From a checkpoint of a small transformer trained on Wikipedia: rotary positions, 6175 steps.
MLP neurons of a small language model. Each row is named by its layer, matrix (up: input weights) and neuron, and shows model dimensions 112-207. Each number is 500 + 50 x the weight over its row's rms, rounded and kept within 0 to 999. Numbers have three digits each.
Before each neuron's rows, "fires in" lists the words (lower case) most often at its 100 highest values on Wikipedia text that the model never trained on.

fires in: "of", "women", "light", "flight"
L3.up794:424382589564488519457521557432550506479553513564427485497575487483590506549487408460515445449451501531458525508518519603584418437496586481537482435424513539458506556453536514479507562439439505589457547541522506495547495560550544521523450593425559572546558484534583440508524588541586515543

fires in: "have", "has", "ve", "got", "having"
L6.up155:473507441518478392530504415542496474629409497489430504452512471518469515524463535423574527474469530542488521577413495475520521406476564535546465524516515427559456505610524558509503523567406536523522439490579590527487541512491591427415470502510472554532474600459530490475584493502476545376

fires in: "work", "world", "was", "worked", "record", "workers"
L8.up953:487478544487490548448513502516447399509585545505532490457457471480537400507434478590552487504497525456419511425521459491533524373471390496466508445548426470495523471573515456447503509398390544494430485452524472572398470523500484487499491437440589485412508477513472416538448547394511519475

fires in: "american", "who", "is", "america", "was", "asian"
L3.up865:628452444551411591512463537538535459438489551518520455526511454423536532530500553569506445531526458494482515501564495530524527558547404520400563498460506460414472495545416497506528450479527488433498588526612523403525439408562395516586506520453497450483517489426460451467556477598476438447

fires in: "had", "have", "has", "having", "can"
L7.up920:479494496583465559568525508449503500500469463481531522498426486522518524513478525472500481416455540480592615619475483523426475418539417631493479472500507475531534481484483521533476458521508596513469510554507484515612559493463548380525516510417522523531465525478496503577520520477537560572

fires in: "have", "had", "has", "code", "can"
L8.up987:471492468495357513486524491527523569511384478506438518460491469455460480564393500496543444475458446449555412455551418457471569433557528506481534526495567488442526515578517531529512499503538521602544503513616479459499573515493547500498513521471440523534460573502439474617559491504616535569

fires in: "on", "and", "to", "for", "in", "of"
L10.up773:484524473467429488597521488429461529524465568541459493569490455440477476541508609537440455457405513401480502429466466438558541443448551479530518531527461437473454443592533527519472536549448472492577486556435510560514519555511605420495623533451578526538516529482431527478515599435544465476

fires in: "to", "of", "with", "for", "in", "by"
L10.up751:516571505481493656462430515503455517586517489450497489420439499498506501580583466490532524472471475511443476441473535475496457506508497555445599569508428436452453536614507546515513452450569543567532536492526565499514556533572589566500589537515589524518499479498504509506488492561504486434

fires in: "may", "june", "september"
L2.up596:478485458574522480557526527493525486454498451525409526359515564523514492533441452603576498556539430460547471528449477495610467499444463496510596444474532449520413453477547518501555450477465575506517486515454504500519486531405479544362564482541503486526554494465439480424544553519531549486

fires in: "of", "to", "after", "upon", "have", "following"
L6.up580:541595497502572461486488486478482504504537532530470436529537446461590436511471453537449504595397492415351556462497497482427487530510519467491436557464397575478472431523533479526478453490465564519501513597497478531511402499490508463551497491561527478498553500540553495531414584501511449463

fires in: "has", "had", "have", "ve"
L3.up165:518540470409510523423485447600436498473505439440556653452522581459502439551479463533404608530480512565498499534524524538453462479518514562456341431469492518488414457482563498605574475412430544554525490520505507481504421420515443473491478466505553476477514474550504428470533419498540419515

fires in: "both", "court", "set", "church", "course"
L2.up541:491551526507480452492486451522574472465550485458490540521495453488547483533439442527527505525551466499434535428534477501568598529506561522506421446519489524590426499517614431481402522527485525514537519443477523436437428482512456508517517468557504457469564445560552443467429444459534450481

fires in: "years", "year", "research", "wrote", "would"
L3.up626:567495501563490482445522531549561545583638521566465437515635574517547556529447523471433472503473444595504461537502438430516438434413463438512573519479524436554569461541487542558528504509517537537473603441519455530487529432535544415519531552408495565425401559557508555581497510530532456533

fires in: "as", "these", "there"
L2.up776:460524603506521527540490539460520506491478492430612553565496524471439520571485505535538413568553558601489540537452549478595485485463521539480548446487508493545417562425574466468515449566476436425586490476630551452465519463499474500578475536510510291498447539477436490584508455484411490508

fires in: "in", "of", "into", "under", "took", "as"
L8.up831:510496514451451491502451475508606510514502468498531557478565537387528463555397484511399428489498491561414566462545437491551494505407524538481456483420485418496545514536545417549600596486574431544436464583392490479555450545474587528483527487539568561489491507526474559494392621504544611527

fires in: "of", "for", "after", "by", "on", "in"
L8.up554:481492473503466521578521417535542562555502557531470476474428455482404519540466562469445511488477481473521525513472412569529492495469514449441517466477550490494483497488516448533424593553476471551632504474503543456536531548496496484484459536518449530435449556614470510490526561614581559498

fires in: "who", "members", "she", "is", "thrombocythemia", "them"
L3.up916:502449517404528630445447513523528506379551583546476480526433409501522520567536431548460571556490455546498443456432553494528558421392434570474505459453537401528451482544464455488523518512487556540519527507608448446492519441483508558567437540603465496468538553500546508479488470486601423508

fires in: "team", "teams", "singles", "international", "place"
L9.up592:491508528579514391528555511452544417464458491547496599511550456481481435511491376465534548576472479457501371564498609537466603556426421590549467481431549478497548541431517545508467444488546451543556561449471493471545455505392513629493454522482507564448499453540515473454479482467487477532

fires in: "s", "states", "cross", "construction", "commission", "institute"
L8.up844:466543517414470485383526476573487562451455520530503541556426473563424447447473466513496620469471585506515486488546544511455515505555551462549463527565463369469512474477496484541496445436490460520495385436502495429425499481475431635495539542552471419491446511457422504521502473494420483428

fires in: "announced", "another", "environmental", "engineer", "challenger", "energy"
L7.up672:550515517521444451536476416445481490451469463528487544499486434532492499388426390437540515358512534580491476544484546534594492458489458441485560479557503530451470486555454547560599527473468412478453443535350501575487524564465519497533511520511506485404422443511515617489437524624541516436

fires in: "london", "this", "loss", "two", "months", "rothschild"
L3.up901:491453545564445523575428516528487462579512659583506511521516545522426500497444511517528612470497502567506439520554497412446512554480508446531529572447528504528417515465402514513436508473497543550469548584503485471444464553514606568483544549515521548557451603457474535497435483498462595535

fires in: "new", "place", "player", "played", "playing", "sports"
L2.up190:493511505493511485582494514481561447423475516421471571464579483547517543546525455526547434466540503554517469452545533371525488489461487422547525476528464586468476511452460510494591468485501564569440449594521554479514488488425519517491426561468573493520513520583489481457387511518504506638

fires in: "october", "actor", "activities", "act", "successful", "active"
L3.up755:466524609544516523488554538494532515461531537452542524590478488494580514524522494382465577444538497518480500456472495433579586508532396497520484531561491537556544553478487481531455399382525429471418476504482558467497505565502494553526566435549535520486432498568457524488523494545582463583

fires in: "it", "at", "years"
L2.up322:534534493512564411441541531478561487605570478514522508499557545444442479489510510487471385531472437500538489481413518491529515440505475453470548479513429483489521545462515515513555584525490596552666495501472616518497542458472566494424424519434504487482483469546466531575508486485554519505

fires in: "has", "had", "have", "having"
L7.up40:587517438473514543506550511472496503509447488439523590479469495512574393394400477565547597409483427486468540474450445483536474461523517528481534508449522487465575460518544594464526461491431469457484528495471445556445498421588473512473493542515543439552544437516432527501484417520615415508

fires in: "four", "court", "fourth", "course", "city"
L2.up29:497501608498514350538462476442534506452529391449444538408448496486513480535500498451599505560505556495474495451544450505508469619438484518525406441547448480457479402523468508527440536565460489520450541534570541598455487544617555429522547472541424558452599443461459533533473516526533479501

fires in: "at", "known"
L10.up263:524453587416475481440518509472455490559446519551533448499495500447496402500546467516527472450518532516496562463476446529496501411494481553468439506525504465431544449513585509492540439574484552495530518521494515477578540546583506520484514484478527451507597461522478568516463541504448538587

fires in: "of", "in", "through", "from", "into"
L6.up773:546574535385457546473405474499539525554559472542462406515419524524490543525497435426532511482497575530496546518521440569438419568436570574467462463564482443500471430445547509493485436489486493515508570515598560548530403571503541535484431429525530546473506552519547518545434545436446427483

fires in: "ii", "iii", "you", "viii", "field", "pamyu"
L3.up417:622526586475464556484499600469502571491488538512401461479451533462547534501490397506451461520495471445544457426430536475411488489564556644473483405499485585514422440592521459506557549445430513465464434519553538544520556472523560527525411568493551543532384470428517488574568515392483464510

fires in: "this", "then", "these", "through", "three", "there"
L2.up623:363491610469409431520552547620500503588470505441475427482491508496456529478481429561466420517421523500555504484469566470619519542494485514559420414579585486514465497482432469440482518453407432582566508453451541480479523523515579438516413536487476381545461484528489496572452498442444471527

fires in: "february", "little", "made", "website", "le", "literary"
L2.up3:377590473582439451463463469526504466523478497528535417410493582584415490474476463531532511538464546551523560464514433435542447474487453386541419520501464606482447516544569477486538409478535523627527454503447502521453499438455475499419647456468590483474554458485548617508460545513503458460

fires in: "their", "they", "beijing", "theatre", "beach"
L2.up270:512569628481531466485579515515486543472496648509447603450497526486499382535483553580574510491505414496533567533582539453512402549504469526518420482541556467474522448509551516500556520499502527409613510450502487564523508419425434463446517575605550549503459418480440529508471415501429525549

fires in: "of", "to"
L6.up196:483480551467394565501492540446554591643542476419576428550462553472477500507540493585507451517454551563459467483607546487461488529538468491489472567460468498469436589519538476423498462510456425535541562496523539486591457619531496571479574475539539489452474489534493567515548438528549577501

fires in: "have", "high", "had", "has", "graph"
L2.up741:420537496515417450569508459602433539509393467528493498447505483476497529482512569489573440450377554474589597542506428619547482482436540546460526446393548567462546356526506545538476504455516532545522477519501581542514498455459541474528429428482527475460495504531553537564537524426515438358

fires in: "born", "place", "before"
L7.up586:439417584428474367486426559513470463487474471479503541573538567559608453507469517564555426488482511571534531567500566565448494459483451444465499513446551530570526461518532484494518509499487509452380528585444538510596535495439566540453470559442516506534500537586587534544430536392427508526

fires in: "to", "can"
L6.up144:418616531477475519520475484469535541524407519461393503464534412496530546492489467487524444520521437540506495577510543454420494493501478500503424465556570479539412463521531533586466480464541561504537429478517511491579591541473559436517532459511466527456384553471611657477610506541473471543

fires in: "born", "overall"
L3.up921:500450496455498462552583456426566485544488478554457587554471546504548409599515532513501455489485567454509542410446465493487473482506510540531421529510498459571477464466532542558441593448439512562521477561493633497562565526536605499501501498488522410467462484489556447505464571448507476553

fires in: "this", "before", "those", "stage", "possible", "court"
L2.up617:503577584489490506505625486507452451506488547479501416457483441504555449449411618494454516596546474471522539550500513431569526456579505531491476474408420437472566546537393469522473459528531605554504514515444476462533524503492506499453501387525438501549513569560500518547486509424494547485

fires in: "it", "during", "name", "little", "population"
L2.up554:542534544561443392458524517418440519455471490538520498469459470527402512526481511541515506519452539534515579442481618520542533454454455555490522492527574410590544571467547519513393600466423503506627544477502563581490515415550565458593541527519515483501500521491471508529450511514528453517

fires in: "to", "at"
L6.up979:575571467438471524439503508478502482546491497505573546467458515561490495559488512468488445549513455433506458450522558520514499444452518513536497446539527483423477451566462450500496578544421535419513520534468526500572474635504529420498465560540571501479471515535560542407536529515535395508

fires in: "to", "in", "cannot"
L8.up822:493498450533520631430446489492489569444427458503628539502433500548481460541452458509432445477475555448454516527536466444530447535565506566507525515481530439509426388503468425557582516530469488502516491586503434553507413528477484507439518420446500442542428428534482599499532513500438498510

fires in: "august", "may", "april", "july", "december", "january"
L2.up247:517409495546500459647477596466548389580478451480492540442486557499475519568389577561510573526545477504416492423464628486649527457538447437409507452522550543516488484453574549449480518458511487491439517533410622479484473511495581483456487514507500562419492405512559493481458552550493537496

fires in: "october", "september", "overall"
L3.up999:492487503442521603509562571497575451436445490603441450538417536564579503489527552424505479484567545511524505415495502460538457507570356429494493498516436470504523584509533525538481512495533495492596482505577541516569471539540451560510477509563478515452455513421510494485533448555522485422

fires in: "in", "to", "of", "for", "from", "with"
L9.up605:471562506405571558530527464448449558559569444511456417495491462482524578458552448569476539469404626570479563551512461412465521427514619519579548455438422412479456537567396522463473515539531441505536573447512478454546504563428520598483482523419560528641484498548532563461462504516549499517

fires in: "had", "not", "have", "has"
L10.up19:453520389560520507500494506483444519536453529537513522437511490470493470522431540547592538538497436432484406447503438519519554523562549455517421517407532455455456420468562525548513442521418516481470404558455533424481527509455472484482503553501542501487590492527455478518374461535431504564

fires in: "has", "had", "on", "have", "soon"
L10.up550:460433486456484499511489407521415517446464482552512537487553437565499560491547575526561474487529517337483577476533480443416549413537536595578577456492556467563541428490481558493501527485461641475440526550484487568578490531509558418559484483465564493492514558524562504560448529534536463562